MLP neurons of a small language model. Each row is named by its layer, matrix (up: input weights) and neuron, and shows model dimensions 32-159. Each number is 200 + 20 x the weight over its row's rms, rounded and kept within 0 to 999.
After each neuron's rows, "fires after" lists the tokens most often just before its 100 highest values on Wikipedia text that the model never trained on.

L5.up95,150,203,229,202,191,201,243,191,188,183,177,197,207,221,183,171,182,207,207,200,143,197,203,175,168,170,169,188,233,166,196,186,183,222,201,186,186,215,212,241,177,212,205,198,226,225,206,220,170,177,197,194,215,197,189,223,209,193,189,184,212,186,208,200,211,207,188,199,213,205,214,215,231,179,198,195,202,201,212,277,215,212,211,215,227,220,241,198,191,238,201,198,226,194,217,195,188,196,177,180,203,196,212,210,188,234,193,189,179,192,211,174,248,153,212,203,213,239,229,203,201,195,191,232,228,174,188,198
fires after: "m", "t", " m", "is", "s", "us"

L5.up682,222,236,217,192,184,223,176,194,197,195,196,207,213,203,208,205,170,156,233,187,202,240,179,225,208,206,221,234,219,221,196,183,219,203,222,195,199,184,210,204,236,214,186,223,180,185,177,181,215,205,189,203,176,185,179,189,187,202,181,203,218,219,168,199,233,203,214,192,186,186,253,205,185,204,201,191,210,220,220,213,213,197,175,192,187,214,226,177,220,167,215,248,192,196,191,206,215,196,219,222,186,246,172,213,190,210,181,214,173,225,218,186,157,202,205,200,198,228,194,182,199,187,176,194,165,213,200,209
fires after: "e", " S", " H", "W", " C", "q"

L5.up240,196,200,186,204,218,183,184,217,223,221,192,226,219,147,217,215,200,157,195,225,224,186,185,219,152,206,208,217,162,202,178,203,173,182,189,193,186,175,204,222,198,197,188,193,207,189,224,227,234,201,198,182,203,231,166,175,189,200,207,216,213,219,225,199,235,239,222,178,219,200,203,187,224,200,169,207,196,201,176,172,209,199,211,215,180,227,192,178,182,203,199,224,186,173,206,230,211,256,191,202,184,170,187,179,219,181,207,172,208,227,202,192,208,201,226,171,209,199,200,192,213,228,191,196,190,179,195,226
fires after: " P", " p", " |", "p", "P"

L5.up683,191,226,228,186,245,216,169,240,211,200,196,194,204,206,215,189,178,197,151,149,170,183,169,180,188,173,206,193,205,206,177,220,204,220,221,200,190,206,185,210,174,209,239,200,208,200,231,186,235,213,220,183,179,234,207,185,189,175,210,182,184,177,217,199,202,212,227,206,245,191,212,204,174,205,160,211,210,209,204,183,185,209,164,186,243,206,230,217,172,188,209,193,207,195,215,187,198,186,162,186,215,209,192,198,208,232,214,196,211,192,220,191,213,224,238,211,217,183,224,194,231,222,218,203,208,188,208,192
fires after: "em", " m", "p", " cont", "m"

L5.up567,256,189,183,200,188,194,187,218,141,198,231,183,198,204,186,168,192,197,165,169,192,158,211,195,207,202,202,208,172,189,202,217,210,224,207,216,193,230,196,216,187,181,183,206,179,218,206,184,226,194,200,257,194,190,180,183,202,198,191,209,198,180,195,212,183,179,201,208,212,201,162,200,210,230,239,227,181,200,212,224,197,213,209,199,197,187,204,157,201,194,189,214,193,206,198,213,209,193,146,205,216,236,215,215,196,209,188,215,197,213,200,195,227,154,200,198,212,172,222,229,200,234,230,209,214,202,179,217
fires after: "ab", "b", "t", "iv", " C"

L6.up314,186,209,200,179,244,182,175,160,211,164,184,203,196,193,219,178,172,222,212,232,209,207,215,202,223,152,189,218,189,189,195,183,189,196,239,196,202,198,201,226,199,197,189,211,228,225,188,194,211,229,199,241,184,226,217,201,195,202,172,177,213,223,219,190,215,190,152,209,231,162,199,194,233,225,212,180,183,219,220,185,196,200,183,190,204,194,203,203,180,206,176,186,232,197,222,189,210,160,205,182,194,188,189,193,180,185,184,200,209,217,196,221,181,196,233,188,185,189,209,204,211,216,223,213,184,195,207,197
fires after: "b", "i", "op", "B", " b", "a"

L6.up517,212,201,193,177,197,223,199,196,183,174,198,190,224,192,232,205,177,177,191,187,246,193,195,208,210,183,196,222,194,220,178,222,213,198,222,193,188,202,193,219,172,184,166,215,175,211,216,202,231,228,213,234,233,206,206,208,229,202,216,225,203,184,204,206,199,204,185,170,211,224,206,236,195,171,196,191,206,166,234,196,189,213,216,213,211,228,237,161,176,191,207,184,222,177,196,221,217,196,190,181,213,184,181,210,216,224,189,192,189,205,189,213,210,203,174,195,160,158,203,200,174,209,189,215,229,214,189,181
fires after: " |", "|", " ", "b", " C", " b"

L6.up705,220,182,207,183,167,243,213,162,191,209,221,204,182,191,250,188,199,174,202,218,180,182,245,192,196,194,210,221,193,201,193,203,218,201,186,192,212,201,219,186,203,221,201,154,204,212,191,207,235,212,168,232,204,243,225,194,213,192,190,191,193,191,192,191,223,190,215,208,194,169,232,205,208,202,178,190,148,182,218,228,196,169,174,219,198,200,204,214,199,191,215,236,231,205,209,198,234,207,198,201,185,183,215,185,214,188,215,167,173,208,205,180,197,212,246,163,194,208,195,204,195,199,214,214,215,241,199,180
fires after: " f", " s", " S", "s", "f", " al"

L5.up202,180,164,205,212,203,242,170,200,186,187,218,215,198,190,216,200,210,196,225,229,220,156,202,208,185,169,200,176,195,205,180,205,203,176,194,196,223,200,208,217,188,205,258,208,175,220,157,239,197,201,207,179,203,210,223,182,211,175,230,193,244,183,202,195,229,221,191,204,197,184,190,191,171,189,181,184,224,213,238,217,205,196,198,195,227,259,169,217,188,186,206,220,220,177,221,238,184,198,191,202,195,199,201,190,248,204,181,219,202,210,167,202,183,183,187,202,183,205,216,177,180,196,191,204,193,188,248,204
fires after: "ers", "us", "s", "ot", "S", "it"

L6.up145,201,175,191,178,219,185,214,195,212,202,202,187,210,208,203,171,227,183,193,140,216,165,228,200,222,192,184,194,194,219,222,194,194,192,186,177,187,193,221,215,207,207,185,176,220,206,199,196,191,225,231,182,179,194,218,208,182,206,211,187,208,217,164,176,169,203,203,191,216,194,199,219,245,194,183,189,248,193,218,188,185,171,229,147,201,181,211,220,226,175,185,186,207,143,179,210,214,209,215,209,228,194,219,179,206,164,205,225,189,205,201,203,186,226,225,192,186,221,159,216,168,178,201,140,232,194,196,199
fires after: " f", " B", " b", " sp", " o"

L6.up516,203,204,197,202,191,250,152,199,199,246,178,202,204,225,180,179,187,225,200,195,195,218,234,200,196,182,194,237,203,222,194,216,208,192,203,215,154,190,181,170,206,202,197,219,195,207,193,228,232,202,155,193,213,208,178,207,189,206,195,216,182,203,213,218,182,187,187,161,212,183,238,193,205,204,231,176,204,184,222,189,169,192,215,198,205,175,190,209,217,190,206,210,216,229,163,166,168,182,223,220,200,212,214,189,199,214,201,198,216,219,220,198,220,214,175,181,233,196,192,212,197,226,185,195,206,194,179,230
fires after: " s", " g", " ", " d", "s", " C"

L6.up262,192,253,174,194,203,189,218,208,208,174,233,209,188,202,198,212,166,190,203,187,216,216,203,167,199,213,196,217,193,236,178,187,174,201,173,247,203,158,211,191,199,198,216,210,235,200,208,216,206,213,201,212,171,192,209,192,254,201,238,213,209,212,201,191,183,218,216,158,191,177,211,214,220,254,217,188,201,183,211,213,173,240,199,192,219,220,243,191,200,180,196,212,198,190,236,227,217,193,166,211,197,198,163,224,198,192,203,222,187,198,187,159,237,179,195,197,204,200,204,175,237,211,196,194,188,200,198,200
fires after: " S", " s", "s", " B", "on"

L5.up556,192,205,232,188,217,177,201,190,221,235,218,178,198,194,174,152,231,210,178,188,199,175,175,211,184,153,218,224,188,212,236,199,179,184,195,219,161,205,176,217,154,253,196,182,195,202,248,188,207,178,212,215,214,220,187,222,182,191,216,205,223,224,186,222,199,214,177,196,201,206,207,201,194,173,202,229,223,225,199,196,178,221,193,222,222,180,174,217,167,180,218,194,174,175,174,202,216,211,201,188,201,225,186,225,208,205,214,237,190,225,179,179,211,174,185,195,200,198,188,173,201,244,216,217,241,186,217,169
fires after: ".", "our", "ow", "o", "ie", "ra"

L5.up141,195,203,251,216,179,173,176,169,176,245,209,199,202,217,210,208,201,222,255,188,156,215,222,195,207,179,235,192,198,176,191,213,207,175,200,190,208,177,199,153,198,181,222,170,209,194,181,188,196,211,178,209,191,189,226,192,189,205,209,210,179,220,177,197,208,191,177,224,196,182,207,224,214,195,190,206,223,217,186,224,211,173,216,245,191,211,194,191,223,205,177,184,225,194,198,220,201,189,218,192,210,178,181,238,191,162,212,178,199,168,202,180,163,205,215,144,186,217,205,196,163,211,172,205,189,241,190,218
fires after: " se", " f", " Mar", " le", "ar", "ir"

L5.up672,195,194,171,211,178,248,180,181,208,206,186,192,173,216,185,218,176,181,202,222,247,199,189,216,212,183,186,224,239,221,226,216,219,194,193,210,187,201,236,199,211,231,195,223,196,231,221,195,236,201,219,231,189,214,174,185,214,195,230,181,199,224,190,184,215,228,219,185,169,215,244,211,199,181,197,196,185,165,213,158,201,204,193,176,167,210,240,215,205,202,211,220,191,170,188,208,210,165,202,183,186,203,199,176,201,186,193,190,204,179,192,201,169,177,224,182,219,193,175,205,223,208,216,189,207,190,213,203
fires after: " R", " con", " |", " ", " C", "W"

L6.up549,200,216,199,197,199,220,206,219,176,223,186,171,190,217,240,238,231,173,183,230,228,188,181,224,196,221,211,180,198,194,193,176,199,193,205,206,210,202,176,181,209,193,171,230,188,168,198,179,182,184,159,168,199,188,175,216,167,173,208,226,194,174,183,194,202,216,191,187,182,183,196,219,195,200,198,221,184,180,218,200,244,184,181,191,162,238,211,208,227,173,228,187,191,202,192,182,183,197,197,234,207,214,174,187,191,232,204,190,201,168,223,202,197,219,207,216,206,167,210,193,218,176,179,200,212,203,244,202
fires after: "ist", "un", "on", "ur", " C", " c"

L5.up539,202,205,228,209,234,179,183,229,182,206,212,199,196,220,193,219,154,191,198,200,176,192,196,176,194,164,212,219,192,222,209,199,236,168,211,153,208,204,201,175,166,180,182,177,176,213,200,217,228,206,205,266,169,225,216,163,206,203,196,173,197,176,230,210,199,177,192,183,185,234,168,206,216,205,194,215,191,206,193,212,203,202,209,217,225,188,207,187,201,213,197,221,182,192,204,192,199,185,159,178,177,208,148,192,210,188,181,209,201,224,159,214,187,206,222,180,193,204,198,200,232,208,181,164,279,186,181,195
fires after: "m", "b", "p", "t", "v"

L6.up734,159,198,215,175,204,240,160,192,204,255,167,212,175,200,229,186,204,222,240,190,192,178,206,185,189,193,178,206,179,209,198,219,176,206,176,230,193,226,181,218,217,176,191,222,167,201,207,219,203,227,165,223,199,215,216,212,213,233,202,186,211,213,188,207,200,195,249,176,195,205,235,220,195,212,227,160,205,218,184,215,199,158,188,202,194,194,185,218,211,179,183,202,198,203,200,210,186,219,220,184,184,165,199,175,173,203,212,216,211,174,203,200,178,181,189,233,213,219,207,198,155,198,252,213,186,208,169,207
fires after: " g", " p", " en", " t", " s"

L6.up103,182,210,195,199,208,201,200,201,199,225,186,172,214,203,205,188,228,190,189,192,184,186,215,216,205,219,238,236,203,166,195,197,201,212,179,208,177,213,195,205,181,185,201,249,186,245,199,169,183,227,229,207,194,155,196,210,178,190,223,226,229,178,228,198,217,194,189,191,151,237,174,223,231,163,191,211,193,185,203,217,173,199,190,194,192,171,214,167,227,176,188,214,231,177,231,208,195,213,214,181,234,200,201,192,180,181,207,183,182,225,199,182,171,178,181,215,196,214,180,176,180,183,225,177,224,167,209,206
fires after: " c", " h", "c", " d", " o", "r"

L6.up707,183,189,235,206,218,232,206,186,168,207,193,198,184,202,183,229,191,172,196,184,233,179,199,218,185,202,206,197,210,190,206,192,179,191,228,221,219,158,175,216,217,161,210,210,161,219,199,197,185,221,207,184,163,183,190,218,186,198,178,179,208,191,205,221,166,172,218,200,206,200,194,213,209,199,176,225,208,211,167,220,203,214,205,224,193,215,195,193,222,191,212,192,209,187,213,188,232,185,179,171,219,199,209,209,237,232,205,207,187,205,213,205,213,217,191,201,217,192,180,161,177,194,228,194,236,155,204,194
fires after: " f", "ter", " o", "m", "v", "ig"

L5.up325,171,180,219,184,235,204,217,194,200,225,205,211,220,241,176,239,229,194,203,214,200,186,217,205,192,196,213,194,151,234,236,213,170,229,212,177,162,188,170,208,200,187,168,196,166,215,181,169,176,204,165,216,184,182,209,182,209,208,173,145,193,223,198,201,194,205,184,151,195,200,214,184,170,230,191,186,194,216,206,199,206,199,185,247,186,215,197,156,214,203,217,178,179,165,183,200,214,197,185,191,196,185,178,208,189,195,144,214,187,177,191,222,178,222,186,205,194,210,206,211,212,209,224,215,188,191,206,214
fires after: " f", " p", " |", "a", " o"

L5.up696,214,186,189,211,226,185,172,204,200,194,191,194,237,180,189,186,212,219,181,191,201,218,214,216,156,162,201,183,176,221,217,187,205,193,191,200,183,165,176,189,201,219,187,185,225,184,173,181,180,209,194,189,188,204,237,205,166,169,209,196,184,208,185,223,233,204,187,199,180,229,201,184,236,226,178,196,223,194,179,192,193,186,207,214,201,181,236,159,200,209,194,180,196,173,205,202,164,209,231,245,247,170,190,205,199,172,216,173,179,220,179,199,210,212,208,210,208,247,187,209,169,216,181,199,201,228,196,198
fires after: " A", "ou", " o", " D", " b", "A"

L5.up168,190,181,174,242,214,215,237,165,242,208,184,177,198,188,218,150,185,158,183,242,223,211,222,185,182,205,165,222,218,206,185,227,211,192,230,182,196,176,215,231,195,231,162,181,194,237,200,197,183,190,232,186,182,190,194,173,203,198,206,208,206,197,182,221,164,224,188,174,192,209,211,211,211,199,189,198,188,237,205,185,216,168,217,217,170,209,174,180,191,176,242,202,191,223,213,226,219,200,196,207,183,201,217,191,211,189,221,190,178,191,186,178,246,197,214,187,209,168,215,201,210,212,232,236,193,261,175,199
fires after: " f", " F", " st", " k", " Sp", " S"

L5.up172,213,185,195,205,203,193,226,192,224,222,191,202,207,181,221,206,236,206,175,196,187,195,174,207,242,211,185,228,190,208,199,209,201,244,217,172,193,222,167,219,216,186,186,213,230,219,197,161,184,227,199,208,173,228,210,187,196,199,211,205,239,217,225,200,186,197,191,199,216,187,212,189,195,191,223,169,199,207,174,213,178,225,201,213,194,207,222,186,208,187,244,219,200,191,212,145,169,184,245,196,187,211,206,192,192,174,193,180,213,198,211,194,225,181,231,169,194,193,175,165,182,216,227,208,163,201,240,198
fires after: " de", "|", " M", "-", "ubl"

L5.up121,198,202,201,180,199,201,201,230,198,204,196,169,167,212,200,198,189,154,164,186,186,218,219,195,213,178,187,172,193,182,232,206,197,200,186,233,224,188,212,183,213,222,231,202,233,197,183,189,220,237,157,198,186,208,185,219,205,194,225,219,186,201,173,224,208,193,238,189,197,196,188,207,141,196,203,216,202,215,189,220,196,177,188,204,226,202,185,167,196,223,180,196,220,184,184,205,165,192,260,209,189,197,231,207,195,164,221,170,194,179,231,179,186,194,179,206,167,196,226,159,174,216,195,200,227,244,218,211
fires after: "e", " se", " le", " H", " te", " be"

L6.up438,194,199,195,219,213,210,159,189,196,216,156,226,214,171,223,193,235,186,173,188,187,175,182,200,156,224,213,185,224,201,181,173,217,205,218,167,194,196,169,184,181,168,196,185,210,176,199,215,182,226,178,218,165,221,206,195,194,214,204,212,216,210,231,215,194,191,181,198,212,196,203,202,206,225,168,185,169,202,173,204,191,183,220,200,170,227,191,185,245,188,177,208,167,218,185,215,205,202,177,199,209,202,211,209,185,198,241,204,221,177,217,213,213,234,188,176,235,205,204,189,217,223,242,173,213,204,230,198
fires after: " P", " f", " V", "P", " Ch", " F"

L6.up37,212,169,225,218,184,214,211,211,196,251,188,223,217,199,197,184,204,252,195,213,216,195,193,180,191,182,201,171,175,215,252,208,202,209,236,212,147,220,196,204,181,194,190,192,186,214,187,186,222,186,204,238,189,241,206,194,169,188,216,190,179,201,206,186,208,200,173,187,213,211,190,197,199,202,220,228,244,229,185,196,152,172,187,201,206,181,202,228,195,186,209,173,174,174,195,214,181,185,171,201,187,253,220,230,178,166,198,224,194,199,211,183,214,214,220,211,201,191,208,207,147,257,194,179,200,226,192,188
fires after: "ro", "o", "st", " st", "ra"

L6.up573,205,185,169,182,217,151,190,234,195,184,198,233,224,194,217,195,184,224,213,209,261,196,251,231,167,190,188,169,174,187,186,203,201,230,203,199,198,205,168,209,190,217,230,211,230,188,217,224,210,177,225,188,188,249,184,194,171,210,177,185,185,189,210,191,217,193,208,179,152,204,222,185,197,188,201,196,209,184,175,190,205,197,206,230,229,197,220,228,200,197,205,189,175,184,200,232,183,209,201,241,194,192,231,210,201,184,217,206,196,174,230,214,174,164,197,191,212,190,203,209,198,254,210,192,204,192,204,170
fires after: " A", "|---|---", "A", " N", "|---", "E"

L5.up59,198,205,180,189,196,216,170,188,209,188,228,187,183,178,242,193,210,207,186,211,214,171,212,194,177,218,209,165,166,186,175,187,187,213,254,181,201,194,228,193,198,199,156,175,176,184,240,215,190,163,197,194,181,216,229,197,190,205,192,226,203,223,184,237,184,197,207,188,204,168,225,179,179,168,202,226,149,239,213,179,207,199,186,183,199,198,191,165,210,235,203,225,188,226,204,206,207,198,169,252,215,235,216,155,193,180,223,198,181,217,186,219,203,212,179,185,182,219,166,178,221,202,228,188,197,211,191,176
fires after: " P", " f", " p", " s", " b", " "

L5.up154,153,198,226,213,202,225,191,161,197,203,208,188,229,213,193,206,252,190,202,181,192,160,207,144,221,188,204,224,203,199,211,183,185,184,220,193,210,191,185,208,199,220,198,186,196,206,207,207,187,204,207,193,199,241,196,220,179,186,172,211,215,234,206,199,244,188,174,235,189,189,204,221,176,241,203,191,233,194,211,161,214,188,201,223,215,213,174,217,207,202,178,204,215,205,216,205,186,191,191,210,213,221,211,153,196,221,188,201,185,202,205,228,205,219,198,211,177,200,173,159,199,231,205,167,202,210,208,223
fires after: "s", "l", "ss", "at", "us"

L6.up49,172,205,177,164,175,194,197,187,230,206,189,199,223,235,203,180,178,172,190,188,220,184,182,202,218,230,206,211,195,228,197,191,207,233,201,230,214,178,186,176,216,223,189,226,165,158,227,178,208,228,188,197,218,183,196,207,178,190,216,165,184,187,172,183,216,203,194,169,171,172,194,204,229,215,222,232,174,195,218,188,204,176,195,184,207,228,182,219,237,183,185,188,211,195,225,193,174,207,181,220,206,208,216,196,161,204,179,211,222,188,178,175,156,180,228,222,193,208,233,211,211,205,212,205,183,200,233,214
fires after: " P", " p", "un", " A", " C"

L5.up207,188,204,175,204,239,191,211,225,209,204,163,188,212,222,205,191,232,206,195,224,190,203,217,218,215,181,188,206,221,196,201,226,224,213,223,190,193,174,220,181,191,220,203,201,205,220,211,220,199,197,190,204,236,188,185,203,186,179,207,227,182,225,205,203,184,198,172,197,196,242,225,190,185,218,190,191,219,203,184,214,193,211,205,225,165,200,180,194,210,222,193,185,200,229,199,174,168,225,185,172,207,204,224,193,190,188,206,231,177,208,218,174,197,208,231,219,163,189,172,229,174,209,244,225,191,213,185,222
fires after: " s", "-", " S", " f", " b", " d"

L6.up583,216,210,190,183,175,207,215,197,210,161,203,191,193,232,210,219,172,235,180,154,222,210,156,191,192,214,206,169,237,179,185,157,169,228,190,201,201,172,205,219,214,192,188,192,203,210,186,206,202,220,193,198,156,222,223,175,213,181,205,215,215,233,191,197,201,245,187,191,185,225,190,201,203,236,197,187,190,225,248,166,261,182,205,211,219,205,196,167,191,212,214,199,201,199,227,170,197,195,182,158,190,191,220,209,204,213,216,214,207,198,216,207,232,163,145,200,208,198,197,187,231,177,170,204,204,217,200,197
fires after: " S", "i", "em", "s", "and", " P"

L5.up413,203,159,187,216,193,207,180,216,198,209,215,179,227,197,208,223,196,166,168,222,205,187,189,225,182,178,196,207,190,231,241,219,220,226,188,203,215,236,176,198,219,200,205,198,205,230,199,215,202,207,214,167,187,222,214,169,180,165,228,228,185,198,221,196,165,204,197,209,200,212,165,193,203,206,198,219,247,194,217,204,177,222,158,192,194,188,244,197,236,190,206,194,201,184,210,188,139,186,185,181,205,173,181,207,181,194,225,180,219,165,164,170,210,185,211,214,214,220,197,230,230,215,188,192,240,215,202,224
fires after: " E", " O", " G", "y", "k", " St"

L6.up761,191,195,202,221,212,233,177,209,224,257,186,203,208,215,258,182,210,175,182,218,199,168,187,204,206,208,231,193,194,190,215,205,207,199,192,174,202,159,198,236,201,215,199,198,176,234,183,215,170,175,185,215,222,157,197,192,206,188,207,219,195,182,205,210,170,185,197,172,198,149,212,174,206,194,195,214,183,171,216,204,196,196,180,194,191,202,223,209,200,217,198,206,168,199,198,229,217,211,205,223,151,219,215,235,227,203,182,187,151,184,193,204,229,220,168,200,175,174,201,235,213,204,202,191,197,254,178,238
fires after: " k", "|---|---", " S", " s", " N", "k"

L5.up231,212,168,228,205,173,193,200,196,205,230,198,175,184,168,200,251,205,221,184,222,187,216,179,213,157,203,180,191,165,203,207,191,187,194,182,182,182,170,206,194,241,237,196,189,186,232,233,213,216,196,176,185,198,216,182,225,201,193,205,180,206,230,174,218,244,200,202,212,176,219,240,184,231,207,222,215,210,242,212,204,186,206,196,196,188,226,162,218,170,162,173,169,196,201,196,206,197,192,221,181,204,242,229,224,168,188,232,190,177,192,189,212,193,220,194,196,215,208,176,213,177,214,202,211,211,225,200,218
fires after: "ra", "ro", "e", "a", "an"

L6.up389,176,182,210,208,164,229,164,210,183,212,154,233,194,185,229,195,212,193,212,232,196,212,227,202,203,216,201,213,194,223,202,202,192,225,250,187,190,196,217,260,196,233,199,201,198,161,178,167,219,235,197,205,212,210,197,190,154,239,198,253,206,199,210,208,165,213,172,206,200,205,163,212,218,169,186,200,189,204,187,178,179,190,217,227,199,209,191,211,213,185,211,212,191,245,228,184,221,208,202,223,186,179,176,193,222,185,211,178,205,195,194,181,228,191,215,149,187,204,191,177,189,207,197,189,238,247,180,194
fires after: " st", " B", " b", " f", " "

L5.up517,214,183,215,197,207,203,184,221,175,226,207,191,204,235,184,216,197,195,224,185,209,201,153,197,205,155,188,172,216,178,220,194,157,198,228,197,168,209,173,211,217,182,207,216,214,192,230,194,202,178,162,168,161,197,158,192,190,220,194,195,181,223,202,182,194,202,216,198,201,188,208,205,182,218,185,226,203,179,217,237,181,191,209,192,248,184,156,205,190,202,211,183,213,205,204,184,211,208,218,217,211,187,163,223,193,204,209,215,198,184,220,216,190,203,187,213,167,238,201,189,211,209,208,219,217,186,203,205
fires after: ".", "th", " H", "e", "p", " h"

L6.up295,187,184,221,192,201,249,192,231,161,180,191,197,171,218,204,190,180,203,192,151,181,196,204,205,182,180,214,227,208,180,226,212,211,209,172,209,193,186,192,216,212,185,183,190,174,167,223,178,178,217,190,220,202,218,206,209,231,198,200,166,208,232,178,232,213,220,210,204,188,180,162,184,210,217,221,201,202,221,216,205,187,193,198,180,216,171,200,178,217,229,184,206,220,210,187,148,187,188,216,189,220,165,226,178,203,230,184,213,208,148,165,186,218,192,166,205,182,232,206,219,224,199,174,192,191,207,209,228
fires after: " at", " ", "rit", " t", " was", " v"

L6.up98,163,213,215,203,198,203,168,185,191,173,185,180,174,203,209,196,213,142,196,211,163,191,198,210,185,181,202,190,207,185,190,191,185,172,218,212,230,181,201,195,191,194,221,178,218,191,221,218,203,166,181,209,214,209,197,212,183,170,217,207,200,220,207,203,177,229,217,225,210,207,195,177,200,204,213,179,216,211,175,169,165,192,156,209,229,179,232,194,205,181,208,230,168,209,170,210,247,220,181,178,224,204,200,234,224,231,183,233,214,181,185,201,199,228,216,222,206,192,182,227,228,201,203,228,261,183,188,202
fires after: "op", "b", "ip", "ab", "em", "p"

L5.up486,203,195,178,193,209,193,192,188,235,210,229,206,197,210,201,206,219,215,182,190,199,208,204,196,194,224,205,202,164,198,206,187,213,191,209,238,204,186,231,217,222,203,217,185,176,197,186,195,220,190,192,230,187,167,172,225,185,225,208,163,188,169,228,205,196,201,195,184,222,204,188,199,196,226,213,204,183,228,220,198,193,181,205,195,237,252,178,189,188,236,203,176,181,240,212,200,151,207,192,183,193,189,229,214,177,183,182,238,216,225,210,179,171,192,184,201,248,175,214,192,212,180,157,191,209,219,188,253
fires after: " m", ")", "ch", "ry", " one", "e"

L5.up685,198,187,207,188,197,184,196,185,174,200,197,176,216,205,230,202,186,180,193,207,209,187,168,212,172,174,224,219,225,160,191,224,174,155,195,202,194,182,191,216,196,213,167,212,214,206,199,221,184,220,172,150,198,227,210,192,211,208,240,223,201,185,197,203,210,196,169,159,182,217,185,200,228,181,206,222,166,204,219,228,196,179,189,191,251,216,213,179,190,201,215,215,202,197,185,228,238,195,184,217,209,180,205,194,215,212,172,151,246,201,202,239,199,159,191,200,177,240,223,211,202,177,218,227,214,228,184,224
fires after: "f", " m", "m", " h", "ak", "p"

L6.up494,203,191,214,191,198,213,200,172,215,172,179,220,202,232,173,193,214,198,187,196,202,199,208,201,176,178,223,224,216,187,199,179,210,277,171,179,185,181,169,190,197,221,218,231,193,191,217,219,180,203,208,224,173,171,197,169,187,154,204,192,185,223,188,211,201,223,207,213,214,224,199,237,162,205,218,238,211,183,209,239,180,175,168,188,206,196,183,217,211,222,181,185,216,196,167,164,171,188,205,207,202,198,214,228,238,195,187,181,178,197,226,188,198,187,211,200,166,183,171,209,191,228,200,182,213,177,196,200
fires after: "y", "u", " th", " f"

L5.up416,193,237,209,202,202,194,183,205,208,216,208,214,178,178,180,196,215,174,182,187,178,231,224,195,191,226,203,219,188,188,189,186,224,222,199,182,183,227,183,191,200,221,174,204,219,220,173,204,219,209,236,212,208,254,202,195,165,185,188,208,176,196,224,216,217,208,193,198,203,173,193,191,187,197,193,187,231,202,210,199,231,180,154,169,198,164,215,177,187,148,188,209,196,168,213,185,211,201,221,183,230,186,201,224,202,195,220,182,201,219,186,206,236,180,190,217,189,196,171,177,216,213,172,166,225,198,213,196
fires after: "c", " R", " Com", " o", " r", " O"

L6.up264,188,178,233,221,183,203,188,189,205,203,205,211,226,183,224,217,211,209,160,215,206,180,180,177,202,208,220,171,215,177,208,155,186,177,228,188,226,181,213,214,191,183,229,189,201,206,196,177,191,223,240,187,190,210,180,204,203,201,199,186,153,202,200,170,193,174,193,196,180,201,194,202,150,207,206,161,209,205,241,198,199,222,225,220,165,204,180,216,169,171,232,204,175,213,204,199,212,211,150,185,177,231,193,225,195,200,238,194,194,202,212,208,197,222,217,165,217,190,196,194,200,199,218,164,208,227,185,195
fires after: "ar", " S", " s", " F", " Ch"

L6.up450,258,203,174,194,196,203,181,189,207,210,195,171,208,214,228,161,180,189,172,160,225,189,203,193,195,199,211,214,206,204,150,185,193,182,216,186,189,200,195,202,199,203,246,211,221,220,212,208,195,211,127,205,167,204,202,183,199,228,207,209,207,191,201,181,186,237,199,217,213,196,212,204,189,222,234,220,175,206,241,210,203,199,199,188,185,195,236,216,152,182,191,193,222,210,199,216,205,193,229,176,232,220,219,208,201,156,243,212,209,166,195,191,221,207,188,198,206,182,186,205,210,230,201,199,164,213,199,225
fires after: " s", "em", "r", " O", " R", "s"

L5.up447,213,214,213,201,204,183,194,165,199,203,200,167,193,188,156,206,207,202,183,202,222,197,217,213,125,225,185,188,210,184,205,172,192,247,238,206,189,191,214,193,207,217,222,186,192,195,212,219,194,206,219,214,173,224,208,211,179,195,207,205,212,198,176,239,175,202,215,210,167,176,188,184,191,203,182,221,190,219,187,209,194,178,208,222,183,194,189,189,237,213,180,220,206,190,167,184,199,196,206,222,222,213,241,177,200,222,208,179,165,190,208,182,170,196,234,225,182,215,211,256,215,177,187,219,211,179,210,202
fires after: " f", " th", "1", " F", " E", "4"